MLP neurons of a small language model. Each row is named by its layer, matrix (gate and up: input weights) and neuron, and shows model dimensions 0-159. Each number is 500 + 50 x the weight over its row's rms, rounded and kept within 0 to 999. Numbers have three digits each. A neuron's up and down rows have the sign that makes its largest values positive.
A block is one neuron, or neurons of one layer that tend to fire together. After each block is what it responds to, as a language model described it from the Wikipedia text at the highest values.

L3.gate7:514496406556453568560533545490411512578404435392580493510498517547473493510554425558507498534492536452501477580515484476593551562578457405618480430441605606488543481495541489415423571527491509419415521496552539464537516530504477539565522547519494568577439570522483509553460496475455477491590542514492479569524500484452515549477586482441557557507457567502514483527451550487589414468486464528561507553481511495516437515463563510456443510478488580458395429517489493486410499576444433
L3.up7:482558537451557502507491510525466421526465393483463516463470511576507466511470518477630528560451454518501472600463519390501457515446511455525457474507463540416588500547527494532453497505623573468505475535584561502526511500401447531472472633408430501546545577514542547448449516407433532515489531474461519535455503453409546464501464471542506606574393550509542604431492510485620546497561487535436491511564551567515439483503493492512439612554456523466555542531485423491503526450464490
L3.gate41:521502529557576461504500545533554623502500530511498515618491492550468562581503445465551465566521570515542487570488490493398588526520482495507492408481444560482444563501466549600506478602504442501484501429516647628603583509559559487487471442481504519511558455474502446519443455560470433515515564508455540611453498503511449606487572510457472445485482469533464474475536499459545468475584563536525577507519558490587563532452522457485483509470463430456468532547417463477440592526577435
L3.up41:476569443513645523550515466509510561536466542511479617539447469521457494529452443510591493625499556526488501571569440536471400617541467637525516541540424488543522498509493469547532482465498428476437469464540549601603472420529421494398486454404474527514562486462481497629429519529540486547559486514383537532487506448452519507567461556490551422466571512525450508541546519464582536565549437492496532483577529495488548458458547487483490528433543516478537464477461470580516515515487520
L3.gate156:459553434479454497505530493508484561450454506490594538502484490491551468449479493506564492530492466568546493437398511506417530480457563469508395376510468541445541502434413521526514632495508503531595506407578509450562486496450521457596421485430551572480580458477505419460542518540396472553482540560642445538519510469465434497473562492505472538494532514450488520416532545536410426513506520498447588572439428385559480507490549563514500536424507470459406554582492478486504492454520520
L3.up156:565453449497439564603497530561445551578362464491572439471543452502460455500503473538496512438470582482503571538462582464582448416407478480489569475545458388554442534588571538494504604499459544548571505423548551435502511529448544485550436576464496535451484515500459498518513491466515504484509561577547421471391570507518588520562479505545449455481489502495431502467571493496505465563553430460469531566481441378531509509466465497569429495548499472457527440517537391530536445508564549
L3.gate251:463451516503409516537512442531439547488576456514543476549454590500520461581489463455465454550448465512496492540584430481537467514423438528487461378591554439569531587465487526542606483503492517433510446410492502493507458521630456446461428393488579498543486514542439513457588545464517505328465590594546497468457525544569483496503471487453438423478613447530517496548520538516469476476502538503572575434460549542535529546487468512532518568405520465520519507572477489497500543511584474
L3.up251:489514519531428553491490474507483535485500364548553607514489622472541432541520435439453498584470434459515476489565515542460501529457457588458402394489410513535546495514517455508536532512535449462520476442590475451478445577583435427506443410474563455554509479616551548434528479429422502419514566493620431445475485486513474466483449493510454503403572415523519544533522540487445492474472496566603489532480531562536518503422484589469521513460564423506532453534482490473514551537493420
L3.gate256:412501464500450395516550516397486518525546412510598568541580491489496459532463537405643523474508589505456504444488541567508459507581538484535510442522554448489528553592410466488608586576475465503550494448539486564522479471492479459505459525427477550443503509487544454535506571486442541481577535560490407425477530487546529475504548520500457571453486480381508508456455479541548498494492553551510547604467515507448514522580479503429534548390531475462430497623534559402538470495478439
L3.up256:455589477541507490491548515463441500557450448531426534539534439630544475586383526443580522511449640479512559505563549544420511499563461445517538460496565458494513506583490480473571517544452407559580522454571528603547448527572576516576462498505431482468460518496512493532496499417511560501562525593429421547430570556527508489466582552566477472433482428399464524422428485463498546568470482511500443538498514417514518500554510444531523526531537538457477478541516444463559407482464472
L3.gate286:572525503577524523482492512483504475470513673561578483472521517472445515573442515580404543472506409495508609483469490577547482512542428507552450481537448480428489575474513446412458590442557533379590567408477442581522436561499505560540514504516442514509470472526439475588543474507521500517466496521581552444476531547500538505470471562507523478543482433497455524511506587447474334445590526453478456502478522450501477486462466538521512581453510437508504507468513468582610458563443534
L3.up286:467538547510542447512483494529487486509553520531447537519510482478421549460482475530468574525465404527398611402560493577455530473552477564499485549511522542464570421552519509459430426539555431438428466510449429407574428579506435440452532498598554452513443587422436431456440546500489565529482463473521498470473541466476470488511444581581453415502653558502451571451530533510486504470524489437470518484438495471460516396616440473488414517494461456501441453474496539483520416534540523
L3.gate375:440558557469512483492516519502553554511587477490491465563611526452542532495643598448504456427438483482580453633510518543546568574413374429454519487541448479486535555465433458524504537615531478511490456449596434521493526514488496459541496484504538477583595607478516513430446507474451534426529563478517426604631476488524530471481603412540529478460490429470533546504508493489537466452502503503585506499480492492537538500471553483476466466477498531440544457499538545547575572428530513
L3.up375:455529504442466479556528549545512584513479392485532540578522536424554494483598548458559499505457468510454535563470506474548417471495423505477447432484457457521449485524518545583537491539588515537454521480566435537513514483488498498477481483547508432610560516489480514423579415481533538459459455433469558631622487494560555490601583567536491470459450508472555515506413476522584526449525452440555513589553462530553499425415575574510502569491602502500417495550454581557535563452489559
L3.gate437:487448491497478379451506619497425519519466435638620465551478534453433501473360480383458508588526530497503523535513536515498453508432454491517498419477489536535483552501527533564547566524513533463481529518452407573550529527506508469475431590496558461484475455569472467486515490484453610477395562531480501480444440444457456433404505472482438425501520475539486470520548458501526426391547568567477591511475468454512572425487548445470457500515476429426500512507482429493482423524479426
L3.up437:474516481470433386487499558579501530518463435609578578501478457423493425532466478371421577509501484463453556522510489508464476504431456512482500406422475581590458476479524480529533554524505532473484536508508371538559463518569540464542481513504538421520543481593579477429546416470496545451393540539504422483474494500496471448493506511492456424496509460492470468485532420496543351473538473586512574533508480411522582416532557473525549530495504480424473430511470362521549475535459500
Word-start fragments

L2.gate143:488440388544555474501443529479519560517406545588488570522497479450549544488471476498544588398469598529504539464463473553476441509472523496567526453529556573497441554476535598497479546485651459499486507479529497497624441484603424499548491498375612514513649557487498510531483600528525552436462570559543499555489419563556514436497550457469474519422518437483517408408493571521518486552505458494513464509477523558454566534473518503447511468440498508474477545537457449501443528497564491
L2.up143:512468424542519469498431585516469574495384566636479567468480484542469483515530483518526556436492587554556510603453360508461413476502544497492458515460503480487381557510508475490478548495511514547506478457500458530522497530619465494477538489389616486502538580457419551584492479480475566457468609453487507592467390588540531416519512451493510507512529528477463373450472566559548507491559565447506472448420529556435557504435483495487510486511479544447502534474576452484472497508550503
Word-initial f and particles

L3.gate36:543470569571489471537489493487461570545482490535582484451551490401581456526575425445554487468492578493578527546498376430460528439457440477449559550515499490512527507553551471404602461489596400535497569454465541519530461494545464404475496572447471471487605581495481529530457544460495513442482509454385528563394498500576488501480498482544538517512547455495478533529517477531427563450501437475541426500563610568444503435501517444496442554479534529554531436422499445523495593430398507
L3.up36:546439499535489473576436564479494542473522485539544448518618475494593552479566437558451510451571469465509474540469351495515551533513536523428487454494498428467472473520492561450541539497523412386513507402533490435546527531523468443537507570529572460466599547507451576529481474425494574470445534482596457521404499485560402564515518528568504525494496578509456441489446547498389505454503520568511599578543485591526599441443416501499456509516498529536554507446522457479543540605547520
L3.gate95:402451554512533563499409500532489486513517511455458544555400516520537534616400535475464540433526448519465563491532599570559462448415478577493434474419484438480541557517607497381611522565497527457527503638504487476484522525558469571473442543484550432537448466572487544530515556487500527550520515428474467593559521566496587473514513444493565429538550477505510526479479455493435406441453523530526502406441507517551499435519443416592552480565500442540486512519486480517497438529516577
L3.up95:462458528531474543497547523554509453477501519456556500495470494452544528397418505454536457475461438453443515527537411456473523435507491513398550541472532472497508523459513465511428555508565528458547603611446463469531461472375398568507481515539540564597556471439510598464534528539522570529508473412565589448531550503434503473507451412610473531556507548547511538460385436568450556478465538461476498603549448448481569415465413536580501521548507491561526474549575544441464509543520550
L3.gate101:466542515559425564474558561484483560490491524438548479464471402481568539546548445545519495634518493409503494580469455536430539477459494431602527486433573479491433590532496444491574470521542505438501479442498515502538529530599471514591416483522467480416480509488500577576495459486486542441473468488567502520552474505464476559507449555531620553507482495476547509579407560583457531597428577429559524534498524491493549422478505411460532629558470514471559523489557560491394542557487530
L3.up101:487488554529522457406500473557524447481513439504565437468518480432583540520467409533503536509494474374559511518538459519410531508474472524449544501623523525390541511479529488544524549428459525447520459472541467450516546488448429496580408382426522526509544497491500481500440584488537548532456543544486492468474520513554490638454437484439600455497533556550462534499469577597421519512555416476520522448493584434496440405517485476525554588535521423462429417582556589525457497540506467
L3.gate119:443526507474503518506472485523578521506470533502490540435430536531458505465553462515420499495474519436526499515439557456475566483528490572475458450594518487489441496526586458535515459554450530550412526466392488531576547473577501474519463479484452413450454469482542501576524491398546503470594513572511476593502587600612507514556540503387513577491544467501530498649464464574499493463460509492523411517500549514372563549415521457579507453520577460418496451480530540542391527505610467
L3.up119:458469557565523539504505489543530484501455349515590469491440493541503593548497495561574497461508502557423524538476539493442446461564567533474527375521588480446427507496576467575512461479488526531538467511464496575502522434483520426446446522475483460447489459497445473543441521582537451585590547569396612486576479521473495515539490544467556445542462511435472465534428446496511460514552543550441554420438587586542466473529538509421454474618452546442435471513554409416552482499495503
L3.gate212:555522504465496565475518432478521542528454554443512512497503448462552519410565503532471640404495451572554577427537403517452604421480472579434430464474487473505512525442565507543455520465562616517446524521563504451593542557501516565538525510591472522514440532472468550471552444489511542553519640441484541560494599404484520526546514583539537570494433514508521587528542551519545509485503488445479584470459419507486469537598471440550542533497533491576555496470515509490532545622517491
L3.up212:497500602447625492499456427445459493492477550516560564600458391512555577521469468479445525478502508485436393514512395456452473498521508502454487542549445437443491585471510509462457504450504496474396483525431429553538603488466376421465528427520420477504472549517503484545549553386511524467514473503487540431410515527559542580523529484458462502603472576518536421562494448504496535433436470592479536557408495523571529515511468500569468561462470554609514495435481438521515489461529485
L3.gate362:528514501536430467518550492417486534481475531498490504494437459591442529462477471450496469493460410443543501503509490500454538549452532491491525566502497595516447449492498468486467445439426525480481495399552424471541535447557493602510481399528510552429552471624467499586525480647498427532462490550525550494526570452508551486483523505548586544521573491592521541473549502482501430534554515493452609485425454492537533655547580393570415419476572490477575561465477591555473492510450488
L3.up362:580579401495488533494487498497532418578441430449537494408531444457586615572548468497542463497531523532518445493456503524525542526540445496606635455476534517556527554517446483499338481467461492394532476459568492492470554515545396535518464539506525531503489481549497527455489409472502511425619484502465541521463545556458501531544489446461544525482517439502435478486500539430445486471415528524532543497516567398577464439470534529596470539547450566482474482466487613535443592452477556
L3.gate376:493537552531517480489528510490331445475550547477564433434468436393531472548447477494399431505558474530536468444438531495483546443531509543415492443487522449499492620470521486438449499483596472592479477527435479436522582509486495510534535459519515581470473405616524480567499591505480493452427535485502533577465489438540468447499521468494605595558490568455475483490572471571561543530491526466558555560442522486542429424521470452534444526495449490386469541491492634438479534514473502
L3.up376:549486449461542545468508556502436568466601540433485400520462469485435547466413536519467477523522459552518464427491502540577551564561438420468533451524578506515536501491576470526449463538549540468507528505502508466443502561570580585508492502442489567525467454485500467588559614533425517523538567548522460464502525500429441459502478453572597584570499467451528476548509475482592553615481579420560549527514584484443592467454417443561460520623464562435486536431524520433495467555473502
L3.gate392:502522513452484421471511527480421461508391534539474502489451478509483510593464464427578561447592429541501546457474594451512546461441468542475532518498477505463456539522528524440429505493477534485535414380517527447484548506548453549483431440499477480560651444497487489528479587553507430540561582614444535437462413549460564530512554434471511425525462502506475515507448586548474420480529448480506591509523415524580509524560473455473410619471490567510470416510535594560495569531529490
L3.up392:506468440459536480464564499505535495507403510523399428463575498518591475538529600535473541503507503485500517352546542522352594538385517574482517522481488487486524479493522473414522481559423505495529450480540525546553485489432521494533479561491540494638547594465422495496348504534495476532595605546438540528561509452532501496384464501436449531570461491472476542518474417499521542423529483460510441462570523572450470494556510446504472529509532517520555517612509494561484524562488529
Word-completing suffix pieces

L7.gate96:538483524548458546479478473531480503563420507512551407591503461504509574477490527524514483520446589511526524470483488450559574457492505602478418473510587444587497495543530624449527494492597390470410521528512561471525613490487528481526433519454484480468492459569570501516465429520499543493610470484508532609521564505569616456505467541557564447569473478498535520382536378479480494511458485499460509506503433544536528464508491563511493555611451425536487461440500469606552476431607485
L7.up96:487500493575411565539513497437521547480426515543561554532538435457471472446515487544453556533386542469462535440520510579492400438587395447536444512458536450575546523456541495487507438459578516476561525501499555459521481486468529495543469489424523486382493476439555558546570481466413450467447459353491453420591553469453482415528475550504466612429492427480486495498539509489481523489512538433534469492413565514391632460526521498443583477510461531433466489532514513504455499441420479
L7.gate116:448573524514526529430476540437553462488541476453463476520539494427446463456491533448396535540525526450480483457558450430407551555478508485543403459421508552527549488506499515455472542455516461448510618509565472454535439556539518607514449505507456581523500485452502568444464477524418533528455446477543481485474487584573583450516450485524520457565515400504503569469472432400516519506558462410438438406420624439471587520547524407480518443591480570555519434508600560566480515508516488
L7.up116:489540398508541515350610489436508512472463506460459452520518564528509543523553480517461576519457485640526552563527510526467485599517533517506504507544481567455444531496475501509501507489511532454542467588507510541467458535375462575544441521495363518479471529535514581497547466573524472466509496579448580592448538488537580494541377519523402433583527469498474556609514490458533515451515531438468504410491536482539514468486521510549518447554555479546508606423460485494538577419422445
L7.gate181:500465498504501495535536436585499479504488442441465535492461529503547546441515492480525520565561413503510551440565535394458480483500480510491478485501421555422499427441438499453452505369434589477557529529600505499561521453522498500461555459442494365439525494537503481394445515572513419555504598565448573533538460445434508563525524507505566584486495381501438482483512481539545572494494457452472557565388488446465495562465509381486405475501513494571453484575488431543436475407456466
L7.up181:509578388475491612517544467512520487533450452513546492488543459599627439494478620514582470591529504524582504534546535520552532507484464522491433556574474481528524558563427549458406506569522493434494508475479538461517466528576480511489521526480473453449512440547556438477520540441541454579495440508487607411482427502431502401504597508575471444509560486495443562577470459493505579538580491497538517458457525544618520456520423434475464514592481482510465476508430522553516394524482412
L7.gate209:448521489452493521580485564496438521472472556573484534573452507492514483486560580584436456422570590490517490515470502424552419584477510508555479479526407426515461489516495466464568533541441581463527533509541488521533472544509529526447463471482402527468509624460615492511421438414460528484503536479507451504620541466528547546460469614551560513477555416502457433556453514478548518434496436464527478533517587424521486454544471477571484507598542604597464448429551496467567406515507569
L7.up209:530473563540520522528558416494388504528509479493538498439501522562527546541525434526485519496406486458629548514555450466474530545475497557470534409556555517414376606399528571472422500501539460470561453452561455598637508401405501442586503547410475473532515456511550433632571538498472492500442508536502525480478488524485481501489500565559511464498538448485557439572525481455553525473485547519486474584480518553570527475511412541461474501607512513534440433557537471510485508477523424
L7.gate228:527385494468451537553530422401479508561580541450476513590581450578434587495527465499509436500520539475456493454524447503481486508568427554541431492544510529452457544453473529463409516480598531604604477502514441570536483526554452507424558562464555503474522513574624517546468574543542520520486484525534499517558582478471489456573456452439518519459513460528532425557493580507473463540542543522444511515521485467504524483444481486491449447612640554545486398500398575500519473541592464
L7.up228:428448436545463480448480422521441585487584580501378421549466527461481530422485557428624493422546472549478519494574529436506519526527451538533423498610487485432520521565495482458492529522405468473388503492410399576544444511469537561493598521538511565533541424500516502521493518585512496476454509519548574462453534577427503502562523531517476521427496529523504547412448513439511556600493488455481490598517499564589507423475530475475468539526496481523429486553505602551456464465485576
L7.gate263:505483496471542502507467487556354520485503503502446501540482563460524525455535552475490424487495497489586441540506544409503507544432426466561404502419563496448495495611495482396551419557565490555395441424454464502509532513542475508557507556470558466466583393522534494566484437439570469520505499554466488419496584460487492499457408517478492494582600497455465514437643552468504528539525547447464520449640550578509528427546467535466496576514441564511485487505492471503513402459442513
L7.up263:535462485512454522526572374465556419561469512568490586540485525469420514420457480512578466589466465482504513552501481467399512557420576430501449517453557541480437448523487485452517463488586513500494552462462456438529487468604463526515533413509456520578458531483517552415499500479477564541512510539506326476479482541528474500473491489540536578395499526509504450458485423530611577436524533437495575520613564514455549493460475525522580460482572470530594509479538558441503482440608558
L7.gate377:507462538559473504495477520449476522484596451452624455416571541531427556506509370480466521484557541528518508533561487395551482559429510579510504474446473562519448457527376494471383587462576533500585548505552542577592485470488506493506490484482535448547494447677504402564469536539543510453401484516444537526508490459487478613507519498466468447519446485465488479506501507549429460464541563485454482405467494502478398491433491514503482449485547569523513506456473463625506540520445506
L7.up377:407462460432578488545510523474496534577458486456589579503516550511549525479479526501549504513498553578513466509556555495529474482496395493467442538543517497545467447567442488471494490525501460356525512506558525547404486440504444517527471440404474498418445451620556408543447428525509491441466454521574514504494572494445476501510526544498565492457575415533462500488599570542563487465428449349399416536458547454540524597479505579544484534500458414488456525500505467533504403507541578
L7.gate421:476427556453571469465472455461545404548477563466492566509548488448488442489483455480442525526472544479546599446494526470440404494464536609485452484511564473560567567551517500461439504553584481416512525582461511537545505430383531499541572548485435517417514526456427440511538614529470460438456520472581531445416493536581529555519561584540489445548523478499505470446433551518531557540643490554561461537505486503496577455463488482509460513491475547559473401519507474579612419516558474
L7.up421:506536609447493403608460414485540504446444456487499528484479542454504496476473442474448579552450509493511474455527506439442569640477492540554558574447465526582476470443526569459462467464447507452538466512455542471505567432523543437530448544424474506546509546591521531563442507490604492495451521503485495548453557419500525525472504427445478487507401455480426527449523502509521445532429426535489478497501508652555553516462408428463449568513520483502546581634471529548473556408498578
Passive participle and adverb slot

L7.gate29:534513522476447540451535542522577578508489437555557497553494458477523526519549520460582542520507495547537578444624529464447535486575431483451487460609500498515455524456475552566441503572518458465439456550526479535541507434544526547523478583389445475549520562496519512526446455573563519620550423455488569486576605457472528448512534482511452497493550509488480511477445533584470500490531405592528523523521568521396465401528583456493549542521493376567544504463569598503501391463568476
L7.up29:482389482502514602460426594526554495502539459500408437579574464419477559492473471521531505572536573458496472499484514497444465365484506455543475491490505545529485452504509521431560510558586409473446496469505478571423483470522364460420461574439479471489522540559467484511402452521483488502515485409431509484484491521480583546526502456584426468489544549480458516548483488584511522523518375518456518553490420486553448472571600510502539490562496415564539432428642485489516484460456554
L7.gate75:357476481539520444381523566456450592566660560490526537554438467562424545518478420509409456490491543508486540518471609477487514437479567433568550524424435584445468538522495445510436501486519449458526516514492543521483491529478471514526591522408476564469490430509453432423550481539430526558513466571595519389499444442479520473537563585508524587491541436470555555498444471549451474420542473509491514502562559523446510564501480506436460544460514468493515529454486426557461520455495559
L7.up75:459556501462552588473513433532439576428468471524552486535532391538559491515470468491487564489515440574362447511491619471437589414441549438561586538511456515437585475507514553479555543466574434476475543514479528488500458494397524436563539500494491461488484560472466498439478448474427514575528427561546496469443530465507510518553553562530475562545481468474490570502503502523388429521560484487430457447510534551523464549500513553486506500532477500555631574507640488613528579476476545
L7.gate83:428490493454478475477467479422544446602537476545489495526460456492427483605501468497479487362479473402497511425520481394476443490467452540550586518458462448501579425504558599473478487501650484465459468494508589487503512536553582413466535488507484552467562586505495463486518447564556496544442484419556502491463491521437652506527492490546460565491498499530556424460499458490469496517519425558522433548508514517475492482670552481490480527556557498545451493441576405530524434506568512
L7.up83:509490426476516528475524447414435493464550442454522406483525477495491549438431356484555525518546502516562436499510476481500414481530523537538454584513425426479467506546482530439418493457529541482505417428539463434504556567482548477558443490401559575527392458537486580457398459538513529490398470520415467509464432523551530567474449530410438515511492556485544471533469469556460561491534412484511405472513489581409603478514447488467559468472421371491555592481479495511467452497504510
L7.gate104:416496524546481478570492542522544444473554466553563487558534462478442497466434437572502505495386499441581488425370580503531489537553494601494403435464551588580466473552552506483528514557521508536574421400500482444481491524518530564496519461497520489607502499432405638527466540359484423480523469515560486495530464535483523467497559466488485517387510483494494477410468467465503528480547490354513478496389434541444448497529561537526500483472531484522422517474522532438525429480506539
L7.up104:592520428495469398588557635489555584561502438487541521561447521546526467426475522439539442483524522578506474508569410535484414538440497527430479505435539529529488498510503501503484454522465449547501416424570587523535530495498511466421511523507548422465490498612556573508490501571444418434413521358521463499572454467478573438496574582496516423461574525550511455489531494577398412453528430444491537496503511561473494499438468515501547500541419471579447514458495531488523550480457477
L7.gate190:482538467536456543508519550431521516391616502467482438531502479494588549546438445462578365525607538509532581484587426532526537413448485434517349490539460498510526517532444529545523542539518484521436439454536429495469534482507437500522506475500581580529546371550492462459545500495461537595515436500535550507554495469471470514509528467508484496490552492476524531446444416487535551490587559465531550566388505494605529611549557471506462475493486576513447593483566426476451470528553492
L7.up190:526474470545582556495468489470490562472492539530564420522482536529465464542525577461546511544608484525543501505450403567527597549464427530583407468486524450576510501521567544561551539549547483545376494551534539551508543404519501553530404457495602532476570500534489462432525433451493525496510476574511454442487498516486467429518486464546483519508459470351545568493516493496550490514549513444521610603496401613527453527546603465498473580519464535471582510446548488505570495576542435
L7.gate207:466456513512432613542497514478443552561459574475544530509468471463522511488588508501489511389489482529543496542532516443452421438533384561502403535512467538456513473527541547533502453574567513575495551560539514574476419427470426490482512586438539568506436505489515534516514495547512527523527505436462388555591520465492607398545467530490552443524465517447521532513477510543504613614554523481582434523562456509391480537567484530498492524537478388567568545496479534582547439565413478
L7.up207:497435553437492561480470521412517576538589505547444500500486370460543535468555534469454563486466473409547556552520499483557579481551529461494542438546465545443485622532555510594552576523541506428487524435486550551543482565541470529450430452517452479454523462415468566482453577526431541571523484583518531506490524470521525479570525458609472475542504474529460451396544480517569548542517512483450577438477474544460385421513550472510543470431532567506553475551523641570477573446505459
L7.gate248:399605416560508523442564485488466509440558584512487408539512504477483541458532520414423521517450545577423524536473519485489441406497408504493476547546482502576437450613556497577549526551475567472529442456602602533474485506434507488457494559497468517571373510485519498609434524457486471524478437483562454511502501562542606514508527503624573494427522480552504465541508503522516450503491591486474535517507462518504421446579469457534466496495599525565500419494500580525446404491452483
L7.up248:472541465446440503463409519429527468496494475513485527563433439469476535483516418487500457511481392427481475622544466486459442484503538553474512508561539520565517443497486516519525409597634552535612570544463491515483419465467478391487530482374557456457463476535504506517524561491528523428500488466554498541477509508433632439445511534519530463542584447548615514446485417494525600474449537607527536495573506460489548501506450445485576439522468511397472473540502473438551462426549455
L7.gate310:545507500531426536530483441535529488482520516507520622573537621489487452572457486580457501482503515419452384461522459475370516498450447478425473615570522526524480463476540483569434521595562480527478512470482536535535490503479589548478523460471520404426440473549453503451510461583424500443511415504484518510440559452539513508536493549453469500453496387547464531538566533436560597488557410489460460460433543498438461496527552582535503418565519453559387546580487510543539448487526433
L7.up310:467485465523469489419503490441589458507498440591504478366478393481501543509570525522409566484444501385561468559477450494519536455480500525432523579471464572469505499550527486451467546471587563551497422454474458482416439523372538510537486616511493442433431558428422537481486476422480510591459492502450565458514466542491462491501516498571543599453500471403562477409550523449573542492605402444492476541535483507479530526524476463521461517442433474424539470460542531475480479436436534
Verb-start fragments after auxiliaries

L2.gate116:562506479481519482535561435498417471476535413519443466422447485514533529494512511476481657541547580513543503439601488419444536588481458504508486522544452464602453529486512484485481497510559509590468541460486463435463388483433517486513426544443417372495491556566493522548500437504450516474563566547537506445410526588563523463544444512613506448477401487583454575470570493550553511453490483502498486446510492487455451464469370544455582522618570521511519502571497458501493545493504533
L2.up116:584465482498506500468438447476459503491541397480430466523447458539555475464509545479542622531560570514520450541540467377397565522538500515555458542490462472575415512515523509466493394450524527599426448448467393460498489493432484475539447532502450398473544567497531519530496529522375495481475493648634485434504489592487524510552505504530552429436487461573497561521560475437557527469459463474477529423436499458540516513516394535446506504503555532489474520494443506543558603502548546
Discourse adverbs, negation, pronouns